{
  "n_layer": 24,
  "d_model": 256,
  "n_head": 4,
  "n_kv_head": 4,
  "head_dim": 64,
  "d_mlp": 1024,
  "vocab_size": 3675,
  "activation": "tanh_gelu",
  "norm": "layernorm",
  "norm_place": "pre",
  "norm_eps": 1e-06,
  "positions": "learned",
  "qk_norm": false,
  "attn_scale": 0.125,
  "bias": "all",
  "tie_embeddings": true,
  "parallel_block": false,
  "init": "normal",
  "init_std_qkv": 0.0312,
  "init_std_o": 0.00452,
  "init_std_up": 0.0312,
  "init_std_down": 0.00452,
  "optimizer": "adamw",
  "lr": 0.00227,
  "beta1": 0.9,
  "beta2": 0.98,
  "weight_decay": 0.063,
  "lr_head": 0.0135,
  "grad_clip": 1.0,
  "warmup_steps": 201,
  "schedule": "wsd",
  "decay_fraction": 0.881,
  "decay_shape": "pow",
  "final_lr_fraction": 0.05,
  "batch_tokens": 131072,
  "seq_len": 256,
  "doc_mask": true,
  "z_loss": 0.0001,
  "train_tokens": 432800000,
  "steps": 3303,
  "dataset": "wikipedia_en"
}
MLP neurons of a small language model. Each row is named by its layer, matrix (up: input weights) and neuron, and shows model dimensions 0-255. Each number is 500 + 40 x the weight over its row's rms, rounded and kept within 0 to 999. Numbers have three digits each.
After each neuron's rows, "fires after" lists the tokens most often just before its 100 highest values on Wikipedia text that the model never trained on. A number after a token or word is its count.

L10.up1010:516505533511466550471524538387489564504496489484475517554536489518445441496549534515469516608513533524513489482505562499427477481461573590447487548464460523562498498420482523413567560542487459504485506519508438469500494469424561514518494527453529495490490572431475441517556504429446487456512474440503576523506478520453516523458522500574471446449520487478470452434488524505534534519473480496461537481503500471471468543449484555448489470509503478507516513492529529552526466503454536444515498511449481464484450561529532561563458500494500512506437384508567518546435556550505488477492506509483541495568554429467528548528470445415483565475498493517581399537507462578472507483514484463601474520482481540545588505551461477551461514547471478520546470526519529470529489508461473
fires after: "-" 19, "==" 9, "\n\n" 9, "\n" 7, " (" 4, "|" 4

L11.up320:536453439437491584519455551491407444457529533519457492549568548492447460516529483525495482493529563499524536508460496552533436543503490518521437462472484507575519479551436469536419542525453582609474556470491506479531539527473535477460546480525474493570517461469545450488491483503479509443571482529522535427514537539512527561518529509490498539487493440436508560515489505556480426487520529510443500428448569481525493504425470521504482528475517509514469560526471508497483548551555477483464446571421483548464487491508424504536473519434472462477543448532464489461470449629460469507461473509549533511556512483519498453475463505510425476441518563502501512453439519467520586538455476484462486521525536500500512522497475463507425422536504624503512486589507506530488528536496480
fires after: " w" 21, " so" 15, " W" 12, "-w" 7, "W" 7, "w" 6

L16.up841:503481510532501569497515520479460574519521556535511467528542479497466429438508504497574532588521561500524573588504525467482488490505477528551529502483449508450553448498483485513495506500440557497530470440415384500554490552550548394478430456463516422419476471444560458507502507511526439460515506518472500495470501541495539462521519503507503427457492538504483483510515545450484514506495507552443539476477502478481484483457528501553478501436526461511530465466533465495546515431496453522503492535565458517476527524500478476505591488482493431542487460541582589462453523521470502540445542493485480544467555470488492510454580514497483506449464498676508516484492518507503480512548491485516578517515520494496518540529575415477548472550531575583546477559499544440470487492459556
fires after: " |" 61, " " 5, "ps" 4

L13.up356:505486485542555519492467519491511512423587476502435525527533489482454392527546519543543508489485503463473441465478496527539486497503554571524550505473458512544539470513451482548484477509520535567525480459453494476510518476497489456574519507456586450537512485514534430509534507520498478427495458572435493459528494582503501513504476520525452466476566489502469512431521444477535552504475481573431520513479551444469536527385515548473483564489481510519433529488451540451497491572538419456478510632517463568486481427548510472484507512459502511474471463488517522527435497495461510516469545521575552497503496490464511503453548471471468515549466469509483483502501550544473556406509470468588566494501574505446521472591526432509413490473493537605517444552481504533450459529452476
fires after: " T" 30, "T" 8, " t" 7, "ow" 7, " " 5

L13.up144:512476521465461497466439522402470507407573533517507504501471494492467544454504468464580432528597481501495502492570518534521478458497544472535555478493518477522567475435512532454433415513503535507540464441523503582495533513511521477537441411526483445548526511441543483546493410463479526473522509533469544581518473507549518449483476585472467429510521501556453472538425471595544535476448434505464486536495501484570499502513508572513555509500483548505504536511569522557508550519402438552584538489463498494505491517510521440547530542488386554445459477488471506515521466532483479544485475479530519499537466517511519506549512537496497458501489589456543478460449532537494505530541553570434510523507441521577515491522500502546490479537443542509560502451518565489567522481477477
fires after: " (" 20, "\n" 11, " N" 8, " n" 7, " un" 5

L18.up216:477440471541452494473464504511514565503442508482474533574551552502466450490499535510511516553554552503521509516472563504450493526541539532504526491470525514546503478482439492447526482571483463516520495493481532506500562495518459476524494515495417498490497520486545524519469404581496565518496519511479445546490494446458553435447538497484499453490514503572454449522477490616471528523441496550465478441462506508467491479541540537468560471533526487485529540575506483545517538501497574461518571515427478517546463533487507453573528488459503539523506527462549486510400603507520509537470440476577533512529485436488539495487499467551414561478505470490599479406501492547560520456595563539542442577453504483590464522499485477553492425531466525489531468435530504466460485540404451
fires after: "\n" 37, "-" 8, "==" 6, ")\n\n" 5, " |" 4

L16.up616:486437556491536557540461543473501597545532476496514498538493499475537481449525536541523492500547524514481459518567577478446510490529493560577486479485508456512532470473506472432459551485430587531615466462489457516542560508553563426505517541509508440465521425459547476547490485474483474523516477483492491590466519527512488507538449498571445387482502468538459492503568473507556523511511484514528486473521547517433552489485557549530535498477436535504485504502535482453517494546584499559434504511486519483451517507484490516486537435469462481517487497516506478471461498593562491476490479431449480508435517510489458522468448492492454472565466471590467510454428569468413531493512476573474608487554497526556524536521522435493506433446535564510500506498523518479469597521489423
fires after: " |" 19, " to" 17, " can" 6, " be" 5, " un" 5

L9.up35:527396514439460510492465508542513506472504460554499522570455461532484527494468531506512467495531558480582566471500480545542498533527542550505494474449511465462465550489487585501478568536442461529490560506480434499539491501489538510470431522494476502549535520349517545498400467485508459430501494446591551571549547436580578520495569560436487500504448485426516437471478456566474473479497546564447432445478522493530487434489490537545520529505492474426478544478486480483508535515491499521486445635419509423453508549498492501490541545493476489497521557520537511539479474549485512474500492488487510490594512463546495509514528538473462503532526504484469487429480499496465612508524459498483560402503493510494508527505445518525475465561499561480476524534537476525496508484462509
fires after: " so" 16, " Sh" 10, " Bl" 9, " w" 9, " sh" 7, " d" 7

L11.up441:493456486529490498468502503515537462529524501446492498587490479494458489471495549466492467641492522477557484507510506528475498476463535491444550562467545404499561492444482532433493495475519470507601437431488459476503490547461523487575428542481499450519531484497565466508491451480451497528510506463499495549410468475544479494437510515510441421525506553505462420513482480549536602459472503487441458507513478452486438516482483575461573403540484446488555506532491535467507514535428472485459510471443462539524472520537497446495465476551454545442480506513511538512504471577547513471467478470510476489512520460506462526465486505465501544466507511505541425502520535498509481512620511500484504511477512523624556630582542446551516509514508553511562518466510570540470519447464520
fires after: " I" 12, " (" 12, " =\n\n" 8, "\n" 7, "\n\n" 6, "==" 6

L13.up493:543548522463492490438473476546417503528511478480460516568521495509519521549528614466494418569578453513469507530483570472531571529463629440452530513437558451556584484460448516473510543559480511555485512457524455461553528492528556472526472512507495522460515431493552448486525521440492552547517497505517543582500449481489466503491525501497518422525510533531491485515444546580484496498448449455498453514492486467494483494532547583526512513505462466487560509507548566518513541493430546468501491430441543492444473459517453492532493495486473585502462460487477470507469489524550507497522528485588486453454544489514470511514518485594525510561526531517459467416399494537493511534493530517487494537469436481598524549512501483498472492594500490445507473470476537603489508513424525
fires after: "==" 21, " (" 13, "===" 11, "\n\n" 10, ".\n\n" 6